{
  "num_hidden_layers": 26,
  "intermediate_size": 320,
  "norm_eps": 1e-05,
  "rope_fraction": 1.0,
  "qk_norm": true,
  "init_std_o": 0.0447,
  "init_std_up": 0.0447,
  "optimizer": "muon_variant",
  "learning_rate": 0.0149,
  "lr_mult_o": 4.0,
  "beta1": 0.95,
  "decay_fraction": 0.427,
  "final_lr_fraction": 0.05,
  "max_seq_len": 384,
  "max_steps": 13086
}
MLP neurons of a small language model. Each row is named by its layer, matrix (gate and up: input weights; down: output weights) and neuron, and shows model dimensions 0-159. Each number is 128 + 32 x the weight over its row's rms, rounded and kept within 0 to 255. Numbers have three digits each. A neuron's up and down rows have the sign that makes its largest values positive.
Before each neuron's rows, "fires after" lists the tokens most often just before its 100 highest values on Wikipedia text that the model never trained on; "fires in" lists the words (lower case) most often at its 100 highest values on Wikipedia text that the model never trained on. A number after a token or word is its count.

fires after: " s" 25, " Y" 6, "t" 6, " H" 5, " B" 5, " on" 4
fires in: "such" 25, "august" 16, "intelligence" 6, "yellow" 5
L8.gate134:183168138132167193122143132107151132153093108123135155137097149140118128147139094137059136113111145151082136054129116186198088145125071111115144156092128073160136053125172110103145112168113122193101191174124131155112129107162123133159128115130098132088134142135179148131156119120178134081092191132139126124117107090093087122148115196164092087086139138145115148115117115099086058145174196151077097184094115139204129114142160138086144126174119149077180119124117058066097123105119136
L8.up134:154165142136200127170136167107163136093087152141120130138097169122132118142129105129076156138108128128093095042163149204197075129126098132124146143085152104130130031112145117145122095168110154127072173167135140169106125057163136131146116084116118087117132152157137151158085122109177160068099139128122146075109136106093111108142121177154108102045111168100119141089120149120128077144154187105080091176074113138203161101148152161102169098158121151116174107099120091082110109110098161
L8.down134:109079049118152114140164135110161108153126141119112202127148134153154131146113207134139132214169196129192141141090059126144093158180140141103124105102135127121181123128152125145148183120195183134087080128176143081132135151143177139081125135149164132146134142157123091127067167139122142076108146139136072118146150182109111158088122147123161145113133117131175126064133128157185099125132076089166082119091175125102095118160132199154205160146101107152179139116146148159171124130131164

fires after: "." 27, "," 19, "ed" 5, " where" 4, " but" 4
fires in: "it" 98
L11.gate21:092049161132144129082116092158144173128150083155150153118126100091144120116136124107155160128130160140097168165102100194160106140098187095234171112102110153152089113173153141127117107076141098122115088129106179115155169166119166089148153125154106119127114074050137163113214148139113187171178175085141141161062108121158121110135168046129134127115071146188163100136127122101155130113090133121199182108085116107117165115134129146133077137131090153110143143156151115145159105117159133
L11.up21:120082153110153086089101115164149140100145112131153156074114118099133103101132120093159166121167186077072160082144081192174133157093152079183178121100129127149126118146167150142105095095106112144147064142085112122155134168145146155181184105152062120136080135108104127127191149165113126138153151083131141137028084099159159114135146096117121135095131156144128115098148147082157147123116159149173174095113118105147220116107142188120128212158056127117142126129178079116125122118153177
L11.down21:156095167121141183117150122206176076109143160082104145145115184148152114107122164119129128170117120122120119071165103091118122121136104116109147150094104129088175179124139142123122098158129174115174136122092109220138131153122145086131125143187122095117106098222050130188109160075084125138121136210096130122131116135105096123147111155096117095130151140126102123135109201173153109039216130108141106131122149136122166149164145184181117164132133128095134057100111137153138155090178117

fires after: " C" 26, "or" 10, "un" 10, "il" 8
fires in: "city" 33, "district" 10, "community" 8, "authority" 6, "density" 4
L3.gate269:131129135113114106117086136108156110157034116172114102112082126109143159101165169093083116164125046111108091113126156131119111097128178120091151115121132118149087109147163158091124126122110129095086084160140081181140182149120053098145156096108124134076153180187156149072112063135115154102143099106179189190127124153156152104085073140119088116167162146114189168081127116091191117168079136104118120127123091161150144139093073128136113211139091109145127175169085115126114135075113118
L3.up269:113166121147097127120090101100159156143061135169130111124081126163132161155112195142087100207144142103123138113141122093059076105138114109114114144175108165153121084145173167102155131120135111107107060100099146168130168113120087062080087082149060183097118178150136191103100070165109148105143083121204125142115107124116089153074113145114079122136139180120171120103089103087130157166087114093115116142121055149128137109090050164113118143129131119158160163159082078135092121093124131
L3.down269:065152088169048106131136126121203091158071131167084075184130140099151145150154169125082096159124020158141140140114112135127166126165136143117128119145130178106097124152171114118078120131076132103063153130107079144148128133108126081155190082157124139110121145150111178135114107145114136132190102083151120165172146124131085156207108202107113152118158182171142147093151132132122113126119121088114121129173119067164086137076080121125116163190143149136154151185131085129135100099123100

fires after: "," 54, "." 11, " in" 7, ")," 4
fires in: "which" 89, "it" 11
L6.gate170:164082088133133117086104138069159120130128124177096179106118122119084120079109100113114111183160102077129181106115116130104123131126120158164072109088072146149100168168150119121160151126109138121083040122152166117112177137103179107122141061137116144092063130127107100132148121175144165141144074119112150184141052112113108111133165118119100135117083134107089098115113126136157188129129156142178082165112109110158201179092190134181073177106160133117065120095110186159172180163148147
L6.up170:119023098153125140123085165129139143135104137207123173037127098190061137091125141121094079190129122120115173128143117122101110092138106146144106120107078167146112092183176151127142175112138127118120099129170139083084167129128176112132175058083148125135065134146120133127163154158123165130168102131127131142149078078124095106091141114116080119084129112073152049135124082130134130109140171126194063115117110121124197183123151159113140136110133131139089094077138184166136161124121114
L6.down170:124090131178116139119095136129159107084124113160120223131101170117140132169108149146147126128171149175143158150035183113130051052096108090125066130085083174140128169139099123124143117131142140123188121138106139137091141182159175095153166186174105156143140066129112121143161159137128140160186079111113111120118115142115115107142168127121160138161066141159068100098105113141158151099187180109132114097142116161087133180130106163206086176154099137130062111123107188146099123120119130

fires after: "." 34, "," 14, " as" 6, "I" 5, "ed" 5
fires in: "it" 91
L10.gate192:148158128129183129087109126187182086093136105121182052112114139094128098148117100145138086163160141162116182147133111209103098161108186108095121157186122125170177136164153131205149107059099114104081147146184113188133132138151172104147176126118086158156078138079069146169133163158150144153119070128119099111093097100073128116113180128143110085130115125203131137132123159131159107106101099153197065125118109123134196149133138158145126111115104137078162103167111119151112152128124181
L10.up192:122204117105187128097110110163175093065152096156187097092125071111115123163179108166117101165118142119056212202142115163098129105098109143106145171111157150156139120195166110145151100143157142106147093101154158154113128120122168040131155113147114125098097076133073119154182119134116148133146149137117094122075069098139166083119168135070186148130142117125173134096142121144210119102110099131119103160129114134132170074155098151122060119138114149083135109173113156172097154147100139
L10.down192:131105172144203140074127144193154086125167141123152166097112153139127136142117174127085105157164174134128136119139119172140071112105121123111163086096130124093136131127106138161141070143125110116149111200151148176132112100110133069142138124170102109122134108193119091151164168085113118146182137173082136178109097100103136137150135119114091132121163127121116105064056190164167140090198121080164141136163128123086187136150122195166062159199116132109179126118118098188147184120200129

fires after: "," 44, " W" 7, "a" 7
fires in: "when" 35, "but" 32, "where" 18, "because" 7
L5.gate142:145125144110183156091088125154142111077143050180077119171170086089123142150126166121176153119153103097086115099127068139104149123116079121127149199144130185102128167112154100097122103118117147121108125138126122128056145136120106085149093098154080111099096146112157126067141138123094156131154094094117155156158120144091153031144109175142193140075104082117102112115103107127152189131187099152146112172048165126117093192111143114125165081093127132182107163096117119160091126205121147
L5.up142:098161124142192169090076131142070098091064104120124170139142131158132087103137115112139118164138086090186129054095118156152101196142086138195163143115140179093145105125134103148103144164081138139076172112112131067128147124153111108152079133123158140097104183101083097074144144163197185116149194127132140122121102200162148110105145110177154169090127182100116132130104125123124120135084126177170074105082112151107160158136165131156167102096144122188139111151122110131214141103158132
L5.down142:113087156169153161108133118151150133087108128169100145157156163119123120181110119127135129062123082130126148117110106143134059118126115124179104148063148099161126149155157144121139167119087146135133083116165149113113145081092123072083180162117143077131087084163149079130187159200163200123245114147148118096105156159158128131139102098147180198113074141102072184135088165158111155115181171151182142140137140166114120186133081098136158097089113089167092121127159121124140109095130113

fires after: " " 50, "," 19, "a" 7
fires in: "where" 29, "railroad" 10, "because" 7, "engineer" 6, "railway" 4, "his" 4
L8.gate239:121100129123164159103104134120101102045044139103152139172200095153144142178126083155090104106117092121167160099100137128094097211139054136127041095123059128188140132097090116149098177132145168131134090149078132144098127085122119142103065119111133101130069172111171093052107125167177185106152100109142085108178152138103192101137134148154159099102113085134096170133103130139157168119163132144140107185105086118124114147089139103155153105122111152126114148154126160139117121081153142
L8.up239:084109101106136148083086125083131100089091156134151129180204087129123164166102045178131126103116091092153118147100151153089148136147094151124053168124133155200133118113136160137148122136195137116188132110133106076101119092129148120114099144117116085185070152165168145067141149165174210090158092147152132103157092152160127161116118169120102122082126092114117125111098106114148103129142160112147062196080080121111152138095127125069136114111126126149086183135126152109055078084126149
L8.down239:075179140167114099103134155134088137129204121138080176122096165132130083194176150111134142135152128167152130139090151077157150161177084135130093096130132114186141132154156148118212144142178158146144115131118128093167114077114163137097104172135099108145121066163136174118173133151133186075162122136157117073189138109155134081131134132141107183124147097133080103115174134163203178107170092146087171128132103108095076204098140170129166096083141094087109100176145125133115133154157166

fires after: "." 34, "," 13, "ed" 6
fires in: "it" 73, "italy" 7, "italian" 5, "want" 4
L7.gate100:117113135148156136190132111204142086086098100176159137069101133157113093075181134134108118158172177104119192102084099163058116099081166072096114122150117121123127149136129145191104144085164109103100150137112127128092091128144100079129142114080061096154101142101082122155141163110171077123189086179147111139166127131130141087155138109108156123175118111173060091133149137121201127091091151088090161171108129137153147098086158195126104057163101124080151120101106147105133123145115167
L7.up100:127092174122166135103118105185126105129150125133139118092099118086089129071170116107130146143144143117073235162074141139138046145136105103124136073073102138127123131138167102178145101089153111090141157148193168114102123128148112066143133111166111056145130163071120087181147135119154101103165104152133128154127064123165127129119113118174138126127098088203087104175133170140233193150104138145127140160120105126147123084065135146159099071136134134117160101118092177142159144166119149
L7.down100:074118167183159132121137100123178099123132115152141151120097104133150125137153147061080107215148130075136175142062134174098089094110140081137165148110122144136176170136113119093166103107120092118142181140113114208106137148092141081152149108168121180114176112143138131171151216120149095158125140104100133106081106171189145148168137193099138135135140114173066122122111169172178136065171113102159110107141112113145185115115188195174100152171123158116171126162115125130135157129176107

fires after: " a" 24, " the" 19, " The" 15, " A" 9, " y" 7, " wh" 5
fires in: "them" 17, "they" 14, "among" 11, "thus" 6, "am" 5, "whom" 5
L15.gate148:118175157120127123134115180100148107207121097127185080066130089104116110099135083184070102164198134097103107078138131133107117105093157088129143165093098128174134193148120148153112134112127153118135083136178114133103162143066126173081150109129109121101106132167129075132184199098138140102210122137134131143126161128107130101113129125157115119205206095145104116103108104150116105144157183146150173177194183175133162120083065161067113109099149156146098112102139114147101112110124094
L15.up148:115133139108117120092146172159107149130068139110135089170133210112154128149164102122103110152114108149078169176151172115154145097133082105114148127093161077148160194190109132151096129130125118081127143116136104144123066099107160158128109115139126147109079137142072082129124152065123093191067143088113057121160056127090109120126133112090147188165118112138036129175135117168120107143147111075120124106149136150137175091143150041104197154154137155090099096159158182110166095088145127
L15.down148:135145145119132079094187133155163114131115129108136128116141111125138148092098085083086219099164155102130099153121127083148076159134114133110110138148190172109090145145128115148109186088128193151120154105125191130093164160174108108128097126125110081129171142101146202127138118115184117119118177172127120166080120093146094100116123135162126116175058192096110140051114112133090174157105196097127100156142138148130152174110073196098089148109107097097122070152116166144096197177138092

fires after: "." 33, " s" 8, " the" 7, " L" 6, " is" 4
fires in: "it" 35, "local" 16, "location" 13, "located" 9, "social" 7, "locomotive" 4
L8.gate19:165114161130149070119114090153175113227123120148180126114130091114045132071177136063185192173175122111118105131134122127122112129144128146147145181091176136176068143069154170167172135119155116123134062141139137170133131129141123078169105091079146155121088125087136147166133093094128137105113126082066060145133122122082108089125117113087124154136135088134135137117064121146136180124058161134131105080144150115082128134139125123119147139138085138080089162079099131104145206084151120
L8.up19:157093159147179086083146114125164076206119147136176150074150070135065100119172126034141195197157098080090118155131115166092160126147168133120136196125163184203082152130152154155137097127159091126124070128122115150150116138144135048176108098117156148112118129139121125160125116124120160092148113051086076134088117111092104093106112146108121135152158084141149133116068127136160185105080166120150100101123171093107092122164129141140158137112088146096124156139112155098124172148147146
L8.down19:149068167108160125135075140138108086117099134150168156071098160112110096151144150112115143189152104062127146064094113109080082096186156106112160136184166141110219222142085153115155108176132155106166157168112085072183102138116186140154138148105153127091148169156110128100149132103169103137135152106070126126072141122094092107136158175146118178187069150103142125116149154090120157134126129136098086110093164057091094153115100174171074142118149131134152118161120162139130104124134109

fires after: " the" 16, " P" 15, " p" 11, " N" 6, "P" 5
fires in: "public" 18, "local" 15, "university" 12, "located" 9, "south" 8, "location" 7
L11.gate213:164058144173154104073142220141094097145091149138096128149194128108101077156087110105123131109171110097152175131099148173082142105146198109121167169160173184100075131127164124116140193082084130125164150097139122124126142182124086174115141107104089150106104167104099127119120124046082137079119175114149166185164119119101170136146111140101119140204079151140062096125074098089118115116116082110147129061087117107111103156120136096168130132099129191098118124123093138114126118148132114
L11.up213:121041101166148134105148229117119080056113132139049116074148167110094104115090113119143121098141088124108174112125153181101147144166165068162129131118132136142112143092125157119144204134108121107160104082144136126152113250139116127129115120105115126155100063133147099156137145104166132071145120071096100183097120064132128135167157188106111071148111118111102103135103151139135153102120151138209115133092160094127146077108176113146102096093114110084108136132135095075122150139138140
L11.down213:123100135131150134072147179145131163071110158150110143084152174078104131103139099145114129169144167145121145113069172126139090130185159111108151125165138152077145118172140097102101125131136166120176120129115151114136138193088146133109123136179134135125136101131058123087147120119161125097097137096102109151187160089072092182190133133108167109108143126100044125073113151070146221157141125159205174116125106141129015153126138167077140153113151155087115120160099097149160179136098104